Weights of a small GPT-style language model, trained from scratch on English Wikipedia: vocabulary 4411.
MLP neurons of a small language model. Each row is named by its layer, matrix (up: input weights; down: output weights) and neuron, and shows model dimensions 32-159. Each number is 200 + 20 x the weight over its row's rms, rounded and kept within 0 to 999.
Before each neuron's rows, "fires on" lists the tokens most often at its 100 highest values on Wikipedia text that the model never trained on. A number after a token or word is its count.

fires on: "| " 24, "of " 11, "in" 8, "ic" 7, "ok" 4, "hon" 4
L8.up128,208,219,190,202,199,225,239,213,200,199,199,208,220,217,181,234,222,199,193,182,222,179,174,201,172,234,183,199,184,192,208,202,177,222,197,175,188,227,188,202,183,220,153,209,189,208,218,185,185,238,176,199,223,212,224,192,210,165,216,196,199,211,208,187,238,208,208,202,186,188,195,214,191,225,199,208,203,160,225,193,173,190,222,184,214,241,193,183,206,197,200,206,202,182,199,166,196,184,206,221,187,201,159,175,183,210,211,192,177,236,160,208,187,187,188,151,183,190,194,200,193,179,173,219,227,208,167,238
L8.down128,202,161,194,215,194,168,221,210,191,186,184,179,186,197,216,201,223,191,234,216,186,225,151,175,208,188,177,182,200,200,212,191,204,167,200,219,191,163,217,237,222,203,206,189,173,178,189,224,235,159,170,218,215,197,207,212,221,168,234,179,188,198,192,166,191,157,189,249,217,231,199,155,188,164,197,199,231,192,188,218,181,215,213,216,205,205,236,215,198,179,219,189,246,168,216,208,225,220,211,190,208,194,205,189,207,200,227,188,216,190,218,192,208,195,215,175,166,232,180,211,204,220,222,224,195,181,207,219

fires on: "um " 24, "us " 22, "ia " 15, "is " 11, "a " 10, "ina " 4
L4.up138,211,193,222,214,208,165,193,205,224,193,194,169,180,212,206,191,181,235,191,211,174,196,162,220,212,209,221,194,188,234,186,211,189,217,220,202,205,197,192,191,249,197,198,217,182,194,194,207,195,173,239,208,192,242,175,204,219,191,221,209,210,217,171,224,193,223,196,197,178,181,183,186,186,213,206,179,210,189,247,160,217,168,240,165,214,231,175,207,203,223,226,197,177,201,191,216,232,193,212,207,167,197,213,174,216,211,202,198,171,181,218,206,222,223,197,169,163,195,190,193,171,192,191,211,210,249,195,202
L4.down138,209,219,223,212,227,198,179,222,212,221,182,191,185,253,154,163,193,230,187,211,169,207,142,250,197,189,202,186,209,199,215,213,190,204,205,199,153,170,184,213,229,202,233,221,183,197,194,183,238,210,250,186,201,203,182,204,218,189,237,238,242,237,189,180,181,180,230,234,196,197,170,163,171,196,200,211,228,155,234,151,182,201,238,203,201,212,187,217,220,187,226,200,223,202,199,189,180,201,211,198,202,194,173,185,207,189,189,196,212,159,225,177,214,232,201,180,207,218,189,209,170,204,195,175,204,191,199,211

fires on: "an " 22, "one " 15, "it " 15, "a " 13, "is " 5
L6.up311,204,203,200,221,238,169,215,209,172,199,202,210,216,198,205,198,167,199,206,165,209,209,189,209,195,211,183,219,188,231,171,223,180,210,174,191,215,218,191,203,202,177,215,246,185,218,185,186,188,183,203,180,175,218,190,198,194,156,231,206,222,199,193,214,221,198,181,205,201,172,207,152,198,229,193,196,193,205,200,146,185,166,250,208,214,213,228,228,148,222,201,212,173,158,210,198,166,194,208,213,174,204,203,199,162,200,188,214,178,180,210,196,200,221,186,196,199,188,191,201,188,196,209,235,186,204,182,207
L6.down311,218,193,187,176,167,187,182,210,215,145,217,209,168,176,179,187,208,169,232,213,216,166,224,206,208,228,199,197,212,167,197,166,184,207,164,219,215,187,219,196,171,202,148,181,208,206,207,226,203,201,199,214,204,206,210,220,225,234,176,201,168,180,189,202,189,207,206,195,199,219,182,207,225,199,206,196,186,211,191,259,170,215,173,195,178,212,181,194,214,174,219,193,191,222,196,208,198,195,209,192,221,196,212,202,261,205,217,197,236,214,158,175,205,170,206,199,208,216,233,194,215,191,179,213,201,192,206,202

fires on: "| " 49, "the " 17, "P" 6
L6.up41,213,206,185,156,220,199,188,203,196,209,200,212,130,216,169,214,196,179,220,214,200,198,192,204,203,242,203,177,185,175,175,211,211,202,217,171,202,195,181,201,172,194,201,190,204,196,173,207,196,211,179,186,215,214,199,164,179,185,197,227,227,215,220,180,185,213,196,182,185,230,199,199,198,196,204,183,251,171,181,214,211,172,189,200,185,196,209,201,213,202,198,210,210,198,195,206,176,201,235,204,190,215,193,218,244,225,217,194,226,240,178,200,228,209,199,167,158,187,205,173,186,193,186,218,230,222,232,209
L6.down41,241,171,200,213,228,199,200,201,185,217,206,192,213,172,180,188,213,188,184,182,197,192,210,194,190,241,189,247,188,236,195,214,208,212,205,199,184,209,208,184,175,176,201,231,187,186,217,175,200,184,197,180,257,188,194,174,191,163,225,215,235,217,208,194,187,190,213,209,189,209,182,241,186,200,199,193,222,169,202,164,241,196,197,164,211,229,166,224,192,206,204,207,204,215,210,234,198,207,202,185,196,186,215,184,175,210,205,205,184,206,226,235,203,164,203,205,197,210,213,213,183,195,204,216,228,178,202,162

fires on: "the " 52, "The " 34, "His " 8, "his " 6
L2.up418,220,225,205,194,192,200,201,199,224,219,184,163,156,198,177,200,174,191,219,238,187,216,214,189,212,201,173,173,179,220,198,181,198,224,177,179,204,186,205,168,167,162,211,186,165,217,191,198,211,198,188,200,242,203,209,171,203,169,172,201,183,205,200,204,204,249,233,157,223,193,184,222,199,218,200,220,222,203,220,172,172,172,174,162,160,227,207,219,231,209,228,192,212,197,168,205,213,182,247,210,213,184,221,194,216,242,219,186,217,216,209,165,203,210,172,175,193,197,205,189,191,202,181,221,227,223,220,186
L2.down418,157,217,210,225,176,211,168,194,200,243,193,191,188,217,225,183,185,178,218,189,163,205,204,159,250,191,179,209,186,214,220,214,218,167,191,196,224,201,240,169,165,184,207,178,191,198,204,189,200,180,227,193,217,195,217,200,185,195,194,197,225,186,153,184,236,195,252,207,207,207,155,214,196,229,193,236,198,207,223,199,200,219,190,202,210,206,184,191,230,207,207,228,153,195,194,192,205,220,223,192,180,208,213,233,182,217,203,198,235,196,211,176,198,191,200,184,199,201,194,204,223,183,168,209,231,187,240,187

fires on: "m" 39, "n" 9, "c" 7, "r" 7, "d" 5, "l" 4
L8.up258,213,203,194,235,204,200,166,222,207,193,203,203,187,181,201,220,187,194,203,205,171,190,173,201,189,169,175,190,199,207,202,201,161,215,214,174,224,190,211,181,246,150,205,230,196,179,208,192,189,207,195,210,182,187,211,200,254,231,242,221,158,229,217,182,221,197,196,198,182,208,201,188,155,194,200,209,198,197,198,220,194,178,199,218,236,213,228,217,224,186,213,182,205,200,183,225,181,194,248,219,185,207,195,172,199,243,173,196,198,256,199,215,206,181,215,167,187,218,188,180,186,214,210,199,200,208,166,161
L8.down258,184,187,178,216,197,220,191,210,180,164,181,186,198,196,205,187,226,191,185,220,204,189,206,204,211,196,171,210,206,189,212,180,246,157,217,140,160,185,199,229,175,196,231,203,168,186,195,200,202,188,195,217,195,196,205,170,163,184,191,187,211,213,194,170,184,180,203,193,231,209,218,197,200,200,205,216,197,218,200,190,187,214,166,178,208,216,234,203,187,242,236,243,213,179,228,174,217,216,194,213,188,194,189,212,194,197,209,175,179,197,176,196,214,219,164,195,186,209,211,190,191,223,180,180,216,181,252,216

fires on: "| " 35, ", " 13, "to " 9, "; " 5, "N " 5, "- " 5
L12.up208,218,187,187,244,181,212,183,202,208,192,248,189,182,226,195,204,182,199,196,206,201,168,195,177,239,206,194,193,202,180,204,189,194,198,218,211,157,176,236,202,194,189,215,216,161,175,166,204,217,193,183,211,196,196,170,189,179,215,203,159,171,188,159,187,185,186,197,196,198,227,238,172,229,232,208,207,217,209,193,214,207,167,248,181,198,214,196,180,185,223,183,191,195,215,213,172,209,218,182,189,190,202,217,164,217,159,218,173,207,170,202,211,213,227,209,189,157,189,215,208,227,185,201,253,190,228,210,184
L12.down208,188,189,237,193,195,176,208,45,200,201,192,210,203,233,212,199,211,176,232,191,197,218,198,184,213,212,216,210,168,187,182,209,207,197,226,226,194,195,170,176,198,188,202,201,184,169,233,166,196,214,199,209,184,201,214,225,197,199,159,188,225,226,186,179,201,195,197,211,203,217,175,191,215,183,216,203,183,216,223,190,207,215,208,186,210,253,198,198,205,207,204,175,245,182,194,194,214,202,192,163,186,200,201,187,205,213,203,180,214,221,196,187,219,208,221,212,207,198,175,215,205,205,187,239,226,170,207,209

fires on: "for " 65, "among " 12, "of " 8, "in " 6, "more " 5
L2.up140,199,195,231,184,195,169,194,203,212,183,212,230,182,181,137,205,184,208,192,209,183,201,196,185,160,210,179,190,195,189,204,195,199,206,191,220,195,141,195,207,199,181,202,170,186,192,213,197,175,222,182,193,205,166,203,230,204,211,199,215,204,204,199,184,197,236,211,206,192,186,226,173,238,186,203,211,226,171,214,221,165,151,139,206,204,178,218,200,228,210,219,192,184,222,190,187,215,206,202,209,222,194,175,193,203,191,231,186,219,216,183,213,202,196,211,190,203,197,212,196,200,194,213,228,227,226,214,165
L2.down140,187,174,177,224,193,148,211,236,194,201,191,169,185,165,184,198,196,216,182,218,204,214,154,207,186,211,198,234,185,220,211,197,271,169,208,203,220,186,191,177,200,175,195,191,197,195,188,214,238,163,183,162,232,205,210,204,179,197,203,175,165,201,194,198,222,196,181,222,226,188,189,211,186,199,194,195,212,190,204,237,231,222,246,208,184,226,192,187,194,175,177,198,233,164,216,190,225,218,204,181,176,179,183,212,190,196,201,201,229,209,195,220,179,210,228,192,197,198,185,230,206,203,167,241,195,215,202,197

fires on: ", " 30, "and " 16, "but " 5
L11.up589,213,225,209,186,200,211,178,195,220,177,212,191,217,187,210,200,198,210,184,239,216,196,212,232,174,175,185,174,203,194,205,193,219,233,179,221,202,187,189,189,264,171,189,194,182,210,222,185,170,231,215,183,196,210,189,179,244,187,231,195,190,182,212,163,182,254,196,209,197,193,216,188,227,280,212,190,191,211,227,253,191,212,176,207,205,205,186,186,214,236,226,200,188,195,203,160,212,190,194,170,235,220,187,187,184,211,192,189,216,179,203,187,226,200,195,208,201,209,200,180,187,205,184,227,205,202,207,216
L11.down589,207,218,182,201,218,227,198,49,194,197,195,191,236,209,201,175,226,221,178,194,204,200,176,180,189,181,185,191,202,219,204,228,215,201,199,192,196,209,191,209,224,238,189,173,207,203,245,222,209,206,218,213,207,201,232,174,206,216,199,199,170,206,202,241,197,201,185,195,206,200,191,199,205,182,199,231,207,181,203,218,193,209,200,224,211,203,208,197,217,211,205,208,201,220,182,193,210,197,228,60,201,216,226,192,197,188,215,204,224,190,210,209,207,185,217,194,214,205,189,198,197,207,205,182,189,191,208,190

fires on: "a " 20, "it " 15, "an " 13, "us " 8, "\" " 6, "or " 5
L4.up264,213,189,211,231,198,188,191,213,198,222,178,204,181,175,196,207,165,201,195,210,166,206,192,187,202,170,190,214,165,223,168,215,182,201,186,207,238,209,187,199,242,173,212,220,179,202,175,193,210,191,215,212,179,210,181,200,197,183,223,199,204,218,176,207,213,213,179,182,176,174,190,157,213,216,211,197,202,218,217,164,220,149,248,200,187,199,252,204,156,222,213,214,211,164,188,199,183,176,212,221,178,205,221,178,182,182,177,197,144,163,189,204,210,235,176,162,167,206,189,210,209,184,203,207,202,232,194,226
L4.down264,221,174,153,171,175,226,234,206,211,148,203,183,181,227,169,162,222,196,221,236,221,194,204,243,212,238,178,200,202,174,210,198,189,225,207,204,213,187,224,227,175,206,182,192,218,177,199,212,202,212,199,210,200,201,211,210,196,196,169,204,200,218,190,190,168,191,218,222,211,238,195,228,237,201,197,201,185,204,199,198,201,229,172,184,210,183,145,194,223,199,207,184,203,207,207,165,189,179,231,224,188,182,174,218,235,220,236,182,222,226,183,171,196,166,182,217,205,216,208,202,168,209,190,190,195,186,195,212

fires on: "for " 40, "Awards " 12, "Art " 5, "Time " 4, "of " 4
L2.up463,233,194,187,208,185,155,213,201,209,188,229,197,207,178,170,219,174,192,188,215,193,208,185,188,172,184,179,179,195,206,185,206,209,176,199,225,204,194,231,208,188,181,171,217,164,186,163,216,199,211,186,218,186,198,177,216,209,193,183,215,193,238,195,216,186,210,239,209,183,188,206,224,222,228,201,200,192,212,188,216,188,158,173,191,223,178,206,218,180,210,237,205,202,177,175,180,224,199,186,194,234,229,180,189,226,210,193,204,197,190,185,231,222,216,182,248,175,175,175,189,208,151,232,225,198,211,164,167
L2.down463,191,211,204,189,219,223,201,227,187,206,201,203,174,167,181,221,217,210,205,197,202,208,201,198,201,199,119,227,205,225,240,178,230,177,214,231,186,190,173,192,175,199,203,182,206,178,210,203,205,188,197,196,203,193,217,216,185,191,163,205,195,185,192,202,204,196,196,208,218,171,196,173,229,235,203,241,209,138,236,200,235,218,186,209,181,219,195,161,181,203,198,223,181,225,218,189,204,217,187,186,178,181,204,193,197,164,204,189,246,199,192,230,203,232,170,167,183,179,203,202,194,216,159,204,207,194,232,204

fires on: "and " 54, "es " 4
L12.up584,204,222,191,182,223,249,200,191,237,183,193,183,232,206,220,181,217,189,177,229,220,180,190,214,221,165,213,171,199,211,222,194,218,242,157,234,217,177,179,196,225,179,181,166,198,185,236,226,220,195,209,213,223,188,196,156,224,171,210,206,181,228,160,213,165,233,202,193,207,209,193,186,214,259,205,215,193,214,236,226,205,208,198,188,214,188,223,213,225,201,236,191,194,206,180,187,228,173,197,166,222,204,201,204,198,223,194,162,225,189,187,197,205,214,201,193,157,213,177,195,222,179,201,245,208,182,201,212
L12.down584,195,223,207,212,204,223,199,17,191,206,209,202,208,184,205,175,211,204,188,178,199,198,205,190,208,187,174,198,190,215,201,224,205,187,203,206,201,201,187,200,201,216,209,173,199,196,226,190,198,211,216,207,201,195,214,180,209,208,196,212,179,217,202,212,193,199,191,218,203,188,207,220,193,200,205,223,220,180,182,223,193,194,188,216,192,203,215,193,208,201,218,223,206,197,212,185,216,211,221,48,201,216,218,179,199,208,196,214,233,199,214,220,220,184,199,200,221,218,203,183,213,210,197,189,190,200,211,196

fires on: "\" " 32, "Sc" 7, "Val" 6, "or " 5, "°" 5
L4.up398,221,205,173,183,222,214,183,207,217,229,182,171,177,191,184,191,208,197,173,223,174,212,185,214,186,200,204,200,192,210,206,203,171,191,208,212,263,222,242,213,257,186,202,229,201,195,168,191,197,230,200,190,196,186,178,191,206,195,215,226,201,227,180,181,188,222,195,197,216,190,221,165,221,196,191,172,247,204,208,203,221,162,202,196,186,176,240,203,181,222,199,203,195,190,201,215,200,182,202,202,177,225,213,212,191,210,191,201,155,177,197,193,183,240,191,174,179,221,217,231,209,211,191,210,203,252,209,171
L4.down398,197,219,191,213,206,236,224,206,222,189,221,234,187,224,198,162,205,239,176,189,181,255,223,206,193,244,220,190,192,181,203,192,167,217,181,246,187,180,203,189,233,185,193,163,200,202,216,184,225,197,206,199,218,193,185,200,147,203,158,205,229,181,195,199,188,181,225,244,203,200,194,200,148,229,199,191,202,210,211,183,200,240,203,218,216,175,200,185,188,209,189,193,215,177,217,213,194,164,220,201,169,192,195,218,207,177,189,197,210,172,168,199,224,208,185,207,202,185,246,217,205,234,189,213,196,210,193,187

fires on: "| " 18, "- " 16, "of " 12, "the " 6, "Qu" 5
L4.up540,250,172,209,194,197,198,216,201,197,195,175,224,185,208,227,192,194,182,206,218,236,231,205,199,183,223,223,204,194,184,209,190,194,185,220,164,206,177,202,208,187,159,204,216,204,166,175,213,197,188,168,215,203,225,201,169,196,229,195,205,207,197,171,193,169,196,191,198,193,242,201,163,170,194,197,190,193,190,197,207,183,189,166,188,209,206,179,190,197,195,192,197,192,185,165,187,186,212,215,198,236,219,169,184,219,250,212,178,195,252,173,184,217,194,220,185,182,172,181,192,173,220,201,231,212,194,216,189
L4.down540,167,214,183,199,201,198,187,197,213,207,246,219,231,233,190,150,249,207,167,196,171,187,206,205,231,204,170,182,210,219,184,224,211,218,190,230,161,175,166,218,253,205,236,186,219,214,193,153,226,188,235,173,194,168,192,196,209,223,208,203,195,197,216,214,205,190,186,156,198,196,185,208,217,222,191,202,229,188,204,191,212,195,210,197,193,207,174,172,191,222,217,204,203,193,203,181,163,177,176,191,211,208,220,224,181,196,218,202,215,192,245,204,211,220,180,205,250,176,182,198,236,224,189,208,177,203,189,191

fires on: "t" 13, "m" 11, "ch" 10, "n" 7, "ov" 5, "man" 5
L9.up776,221,168,184,185,207,188,203,216,220,213,218,171,203,179,173,206,166,178,208,204,206,207,190,224,196,165,176,178,186,176,208,184,199,199,221,168,224,206,245,210,202,187,217,176,189,224,156,229,202,196,192,206,182,201,197,185,226,202,227,208,209,238,205,211,203,209,189,165,213,207,179,210,169,198,187,178,178,213,165,211,199,190,181,205,198,190,227,212,214,183,206,185,220,201,199,204,177,210,226,210,172,233,191,144,212,218,197,187,208,232,186,210,219,182,187,184,198,219,185,184,186,222,232,217,184,216,149,169
L9.down776,175,196,165,215,193,162,201,161,216,182,183,189,214,194,188,180,213,192,177,211,188,193,164,181,199,204,203,157,217,166,195,198,222,217,193,190,175,205,182,191,213,212,178,235,231,235,253,176,220,193,236,187,216,183,226,218,174,215,217,201,184,194,193,201,189,222,212,205,191,212,208,172,162,203,228,209,200,196,214,185,200,217,202,167,193,211,227,181,188,227,199,211,228,209,195,185,221,205,174,193,190,182,205,217,184,231,189,177,195,197,219,184,192,200,183,194,192,189,207,188,196,210,199,241,176,204,195,192

fires on: "it " 24, "or " 23, "a " 11, "are " 8, "and " 8, "in " 5
L4.up542,205,197,182,237,234,180,191,205,218,208,196,208,182,178,169,219,198,190,159,192,153,189,175,184,203,177,209,185,154,235,194,197,202,209,202,207,229,209,212,173,234,160,208,202,190,201,192,187,206,223,216,207,202,180,201,188,203,192,234,177,204,208,171,202,233,238,205,177,197,163,188,179,222,202,211,222,218,216,207,198,204,161,242,213,172,214,242,194,185,224,197,184,185,176,169,201,212,195,199,204,225,191,227,154,175,210,207,190,159,175,195,203,227,219,179,161,165,178,162,210,201,201,206,215,191,215,219,194
L4.down542,215,222,200,226,237,202,238,216,169,215,188,178,216,203,194,198,185,215,209,165,175,212,203,193,191,188,194,224,217,204,189,226,215,192,203,208,203,209,142,209,206,185,226,217,192,211,204,198,175,190,183,206,191,177,178,200,200,196,222,190,226,194,230,195,186,197,203,215,213,186,248,197,172,183,192,206,233,163,193,177,197,191,198,218,213,183,238,189,200,195,210,201,226,162,196,209,209,220,189,214,182,212,200,213,163,185,155,214,166,182,196,243,162,231,197,219,208,190,199,195,179,192,184,187,142,190,172,186

fires on: "| " 35, "an " 24, "an" 7, "y" 6
L10.up784,210,167,196,157,198,158,206,204,188,223,223,173,195,208,161,223,174,193,206,201,196,190,190,224,192,209,221,199,183,222,199,192,193,219,175,217,206,172,226,201,194,162,213,232,159,201,206,233,157,189,183,200,189,205,192,205,193,182,219,206,204,214,233,185,212,215,206,192,209,220,195,215,238,191,199,153,213,212,227,187,186,192,205,148,211,193,170,176,198,176,221,185,174,180,229,185,207,184,225,202,200,266,210,183,190,199,209,234,211,191,206,210,223,212,188,191,185,208,238,188,218,176,182,204,160,234,211,222
L10.down784,209,188,212,216,183,220,226,107,182,207,211,207,191,196,238,186,202,176,224,215,219,200,220,209,186,188,205,219,189,206,211,194,202,213,239,206,192,204,183,212,196,215,204,215,200,216,211,168,219,163,202,201,216,214,238,158,196,182,186,230,196,220,217,177,211,166,190,209,200,184,219,193,220,188,221,222,155,183,222,208,219,214,209,207,220,206,209,211,202,165,166,222,208,234,202,197,188,192,173,235,182,208,209,228,184,209,205,187,208,188,194,204,203,165,167,219,177,216,208,216,202,235,227,184,203,207,245,203

fires on: "an " 16, "i " 14, "'" 12, "a " 6, "an" 4
L8.up163,210,174,207,228,181,217,204,203,229,211,229,224,205,164,194,196,152,193,152,203,178,182,202,182,199,197,189,209,202,210,168,220,206,216,184,200,210,219,247,181,192,209,207,235,229,230,202,179,199,219,208,188,223,205,172,196,198,225,230,201,176,180,158,181,227,209,161,169,178,184,220,214,224,223,186,213,187,217,216,163,195,151,228,182,181,206,200,227,183,196,186,202,160,189,189,224,202,183,207,205,183,202,195,160,186,202,191,212,176,189,210,205,222,190,166,186,209,185,153,187,189,197,205,226,195,230,209,204
L8.down163,210,233,168,185,211,215,182,210,192,183,179,195,195,216,175,212,219,200,228,190,196,221,218,235,198,191,200,173,239,190,215,175,210,208,231,191,189,189,179,212,179,195,191,199,185,179,198,230,212,205,219,210,162,228,169,213,159,206,173,211,236,156,251,190,179,216,219,254,179,214,184,220,204,194,215,204,195,175,190,225,187,183,201,165,235,188,225,169,243,191,196,207,200,196,197,207,231,194,176,233,191,151,169,199,220,199,181,191,207,206,221,218,189,178,212,195,222,203,181,238,206,185,203,220,211,177,229,216

fires on: "as " 29, "is " 22, "As " 19, "so " 7, "very " 4
L6.up456,201,203,233,156,229,211,209,202,222,184,221,181,165,186,193,185,200,249,195,205,186,198,189,227,204,196,226,191,157,183,186,200,186,215,178,211,194,205,164,183,244,224,156,169,224,178,205,205,188,224,225,185,211,170,214,183,211,205,213,198,212,240,189,214,200,190,162,177,179,215,194,195,184,235,195,212,197,189,223,211,185,180,171,210,182,173,211,212,187,201,204,147,165,204,195,201,217,182,252,207,200,182,221,215,243,214,212,199,198,224,185,221,212,182,221,198,192,198,226,193,175,222,213,204,220,186,199,162
L6.down456,194,177,174,186,195,182,176,201,188,194,207,198,195,223,220,177,201,226,206,190,211,196,181,195,192,203,207,203,204,198,188,243,230,196,221,189,211,207,201,206,196,223,197,195,201,194,223,221,194,162,238,156,205,217,211,180,205,198,197,202,185,184,178,192,225,203,207,237,202,183,199,244,179,215,200,230,177,247,224,233,199,194,175,215,178,179,182,156,204,169,198,175,171,193,205,160,196,203,214,178,187,190,201,147,149,210,193,213,223,205,230,188,194,189,224,187,181,207,208,239,201,215,218,219,167,199,214,185

fires on: "| " 26, ": " 24, ", " 11, "= " 10, "– " 6, "\"" 6
L6.up816,221,199,195,228,189,178,183,201,175,201,243,223,215,183,191,204,172,227,215,220,198,219,185,177,208,186,180,220,195,164,178,196,197,194,196,186,162,192,233,221,184,186,165,215,197,212,194,189,182,213,187,201,196,199,223,227,211,234,195,189,204,206,210,220,232,161,206,176,162,209,212,179,195,226,177,219,185,187,192,217,188,194,182,177,185,194,179,216,239,207,213,174,201,193,223,158,180,195,208,209,219,215,188,203,225,220,177,215,194,195,218,194,217,179,177,193,232,209,176,220,190,182,175,252,189,223,231,203
L6.down816,221,197,207,210,214,213,178,153,198,201,212,217,213,193,231,179,211,188,200,179,204,218,234,168,215,223,175,200,205,225,212,257,194,174,203,202,200,199,230,221,197,222,208,227,223,163,234,217,185,193,186,194,190,212,203,183,200,217,198,189,210,196,169,183,187,165,213,229,236,190,220,186,173,209,183,156,246,243,190,230,200,205,214,232,226,183,174,227,173,193,182,200,205,206,177,219,190,203,238,209,221,176,157,183,184,218,191,213,203,219,204,169,204,215,205,203,183,234,207,221,203,204,218,243,185,200,183,165

fires on: "| " 25, "." 22, "con" 22, ", " 5, "Democr" 5, "8" 4
L10.up550,201,196,168,187,223,213,173,203,164,196,227,152,218,196,206,207,188,230,224,221,221,173,147,181,201,212,192,218,207,199,192,225,220,204,183,216,169,232,216,198,207,203,165,200,168,205,177,243,173,188,157,218,213,198,216,203,185,193,178,185,179,212,181,188,200,232,202,181,203,213,189,196,229,209,181,206,234,185,197,227,201,215,175,214,202,212,181,202,200,217,236,218,172,196,224,182,185,217,210,211,192,189,185,177,230,205,209,200,202,186,184,177,231,200,171,201,192,198,191,218,222,208,186,221,186,202,205,192
L10.down550,195,230,192,178,224,164,177,132,200,201,189,250,195,208,179,194,181,161,187,176,171,198,229,220,173,202,194,219,183,214,200,205,196,187,189,208,207,186,202,186,211,206,196,227,206,172,209,198,208,193,207,188,217,185,205,191,218,227,224,228,179,148,176,207,182,210,228,216,196,179,208,196,211,197,231,210,196,223,190,178,182,215,203,204,233,198,190,173,178,206,187,186,241,214,177,210,213,234,197,190,182,199,204,206,195,232,208,195,162,231,188,230,176,222,213,220,168,179,202,216,193,207,199,152,191,204,141,202

fires on: "cre" 12, "sh" 12, "sq " 11, "ersh" 8, "offic" 7, "Comm" 6
L2.up429,179,204,202,221,182,179,206,209,178,219,235,187,206,169,185,238,176,184,183,202,173,181,170,234,168,231,210,151,183,182,194,208,188,205,215,212,178,188,207,197,206,178,194,170,204,195,173,224,215,186,212,200,195,226,207,177,187,199,242,175,192,242,220,230,208,186,195,174,203,261,197,205,164,206,204,181,185,180,185,221,162,212,199,190,215,173,228,182,206,200,203,203,190,179,211,196,125,190,198,213,203,173,171,184,197,212,198,198,170,217,153,199,198,199,178,232,196,178,202,216,176,199,192,200,236,188,204,203
L2.down429,164,166,211,183,245,204,183,239,206,182,190,215,203,222,168,220,199,164,212,220,229,199,194,212,176,201,208,207,166,195,198,230,211,160,213,203,206,204,182,202,202,206,178,189,179,181,150,194,220,187,214,196,149,251,212,213,187,170,194,220,209,177,177,218,200,218,221,169,204,207,195,202,180,186,211,136,229,208,155,248,208,171,197,203,210,197,213,216,181,189,217,205,206,170,187,239,192,213,203,193,185,239,206,174,218,198,231,209,206,210,206,196,214,222,180,204,214,195,185,209,206,229,201,203,211,199,186,195

fires on: ". " 54, "| " 44
L6.up587,226,200,208,216,246,189,210,202,178,194,189,229,186,193,152,183,195,189,168,192,191,164,183,190,228,194,215,167,195,191,205,195,205,200,202,194,194,194,202,214,173,212,193,191,240,235,179,225,165,206,197,220,218,194,234,200,202,199,216,205,198,233,216,204,202,177,178,209,191,220,211,233,184,215,199,159,213,164,198,160,203,187,181,170,191,167,233,197,210,191,209,195,206,215,191,203,157,192,221,206,174,197,181,187,219,214,190,208,223,250,219,218,197,212,189,200,224,186,206,147,212,172,195,239,165,245,205,209
L6.down587,215,144,220,222,228,227,226,221,165,188,184,208,223,236,157,191,213,218,208,156,202,202,174,195,222,198,186,193,192,175,220,206,207,195,226,187,157,195,212,197,190,222,216,207,202,204,235,221,254,188,225,163,188,162,198,178,186,201,187,225,216,225,253,180,217,185,188,228,248,214,232,218,194,199,185,164,215,168,233,157,192,194,184,157,201,227,197,175,211,195,209,199,220,186,198,208,165,205,176,196,201,227,187,200,202,209,220,210,224,220,173,194,168,221,202,202,182,209,210,179,202,168,202,199,203,214,222,193

fires on: "um " 15, "us " 15, "0 " 11, "S " 7, "a " 6, "Population " 4
L4.up7,216,207,212,211,224,176,187,210,234,194,178,203,157,177,192,182,189,218,202,205,165,185,210,212,200,203,196,185,156,224,166,218,185,197,184,202,186,199,219,199,195,199,200,207,184,156,180,177,194,207,196,221,188,244,159,213,231,237,209,187,202,197,207,206,186,206,171,160,216,197,202,190,159,217,187,195,217,178,236,208,203,193,231,180,194,205,213,213,196,235,224,196,200,165,209,219,211,195,217,213,173,210,222,188,202,185,225,216,193,207,183,212,214,228,187,163,178,200,211,187,200,189,152,226,176,219,194,207
L4.down7,191,199,223,206,181,237,189,216,199,222,201,199,206,231,180,166,197,212,168,174,185,216,217,230,229,206,194,171,167,193,199,206,194,163,197,164,173,163,227,218,209,189,209,208,200,178,224,224,207,213,195,207,181,191,207,223,187,186,211,210,212,188,149,185,199,200,212,227,198,250,207,180,188,191,207,209,201,196,202,196,196,219,164,179,193,213,193,186,209,183,179,144,209,206,227,188,234,208,207,212,210,210,193,187,204,198,181,189,205,149,212,200,206,209,196,208,183,209,207,202,221,208,163,164,191,195,192,202

fires on: "loc" 18, "type " 14, "direc" 13, "sh" 13, "bloc" 11, "sq " 10
L2.up237,201,200,190,201,181,163,248,218,226,178,229,187,199,193,134,207,182,212,219,221,190,176,209,201,198,180,176,172,203,220,147,197,202,226,229,205,174,174,195,185,191,201,170,203,200,200,170,194,206,183,186,229,193,234,182,218,198,218,218,177,193,208,208,205,200,201,180,177,187,242,225,213,180,201,200,184,214,170,182,209,217,153,216,198,169,170,244,236,191,180,220,196,219,196,169,203,185,185,198,211,168,211,197,178,253,178,227,186,171,228,223,191,191,208,189,208,222,207,227,192,173,209,208,190,218,198,170,190
L2.down237,181,201,220,169,171,193,220,280,199,183,180,238,180,192,192,208,185,235,181,222,191,253,212,199,189,208,152,218,266,172,218,227,167,200,201,200,200,202,175,185,178,172,189,195,196,224,187,190,234,190,206,198,198,226,217,216,182,229,189,210,229,184,194,215,205,182,191,211,209,200,219,206,181,156,186,178,176,216,196,197,191,205,212,204,186,195,233,203,205,182,221,222,209,192,171,190,199,232,193,195,150,213,179,201,210,182,180,165,210,223,198,185,185,192,172,227,217,191,203,173,190,190,206,169,210,206,204,190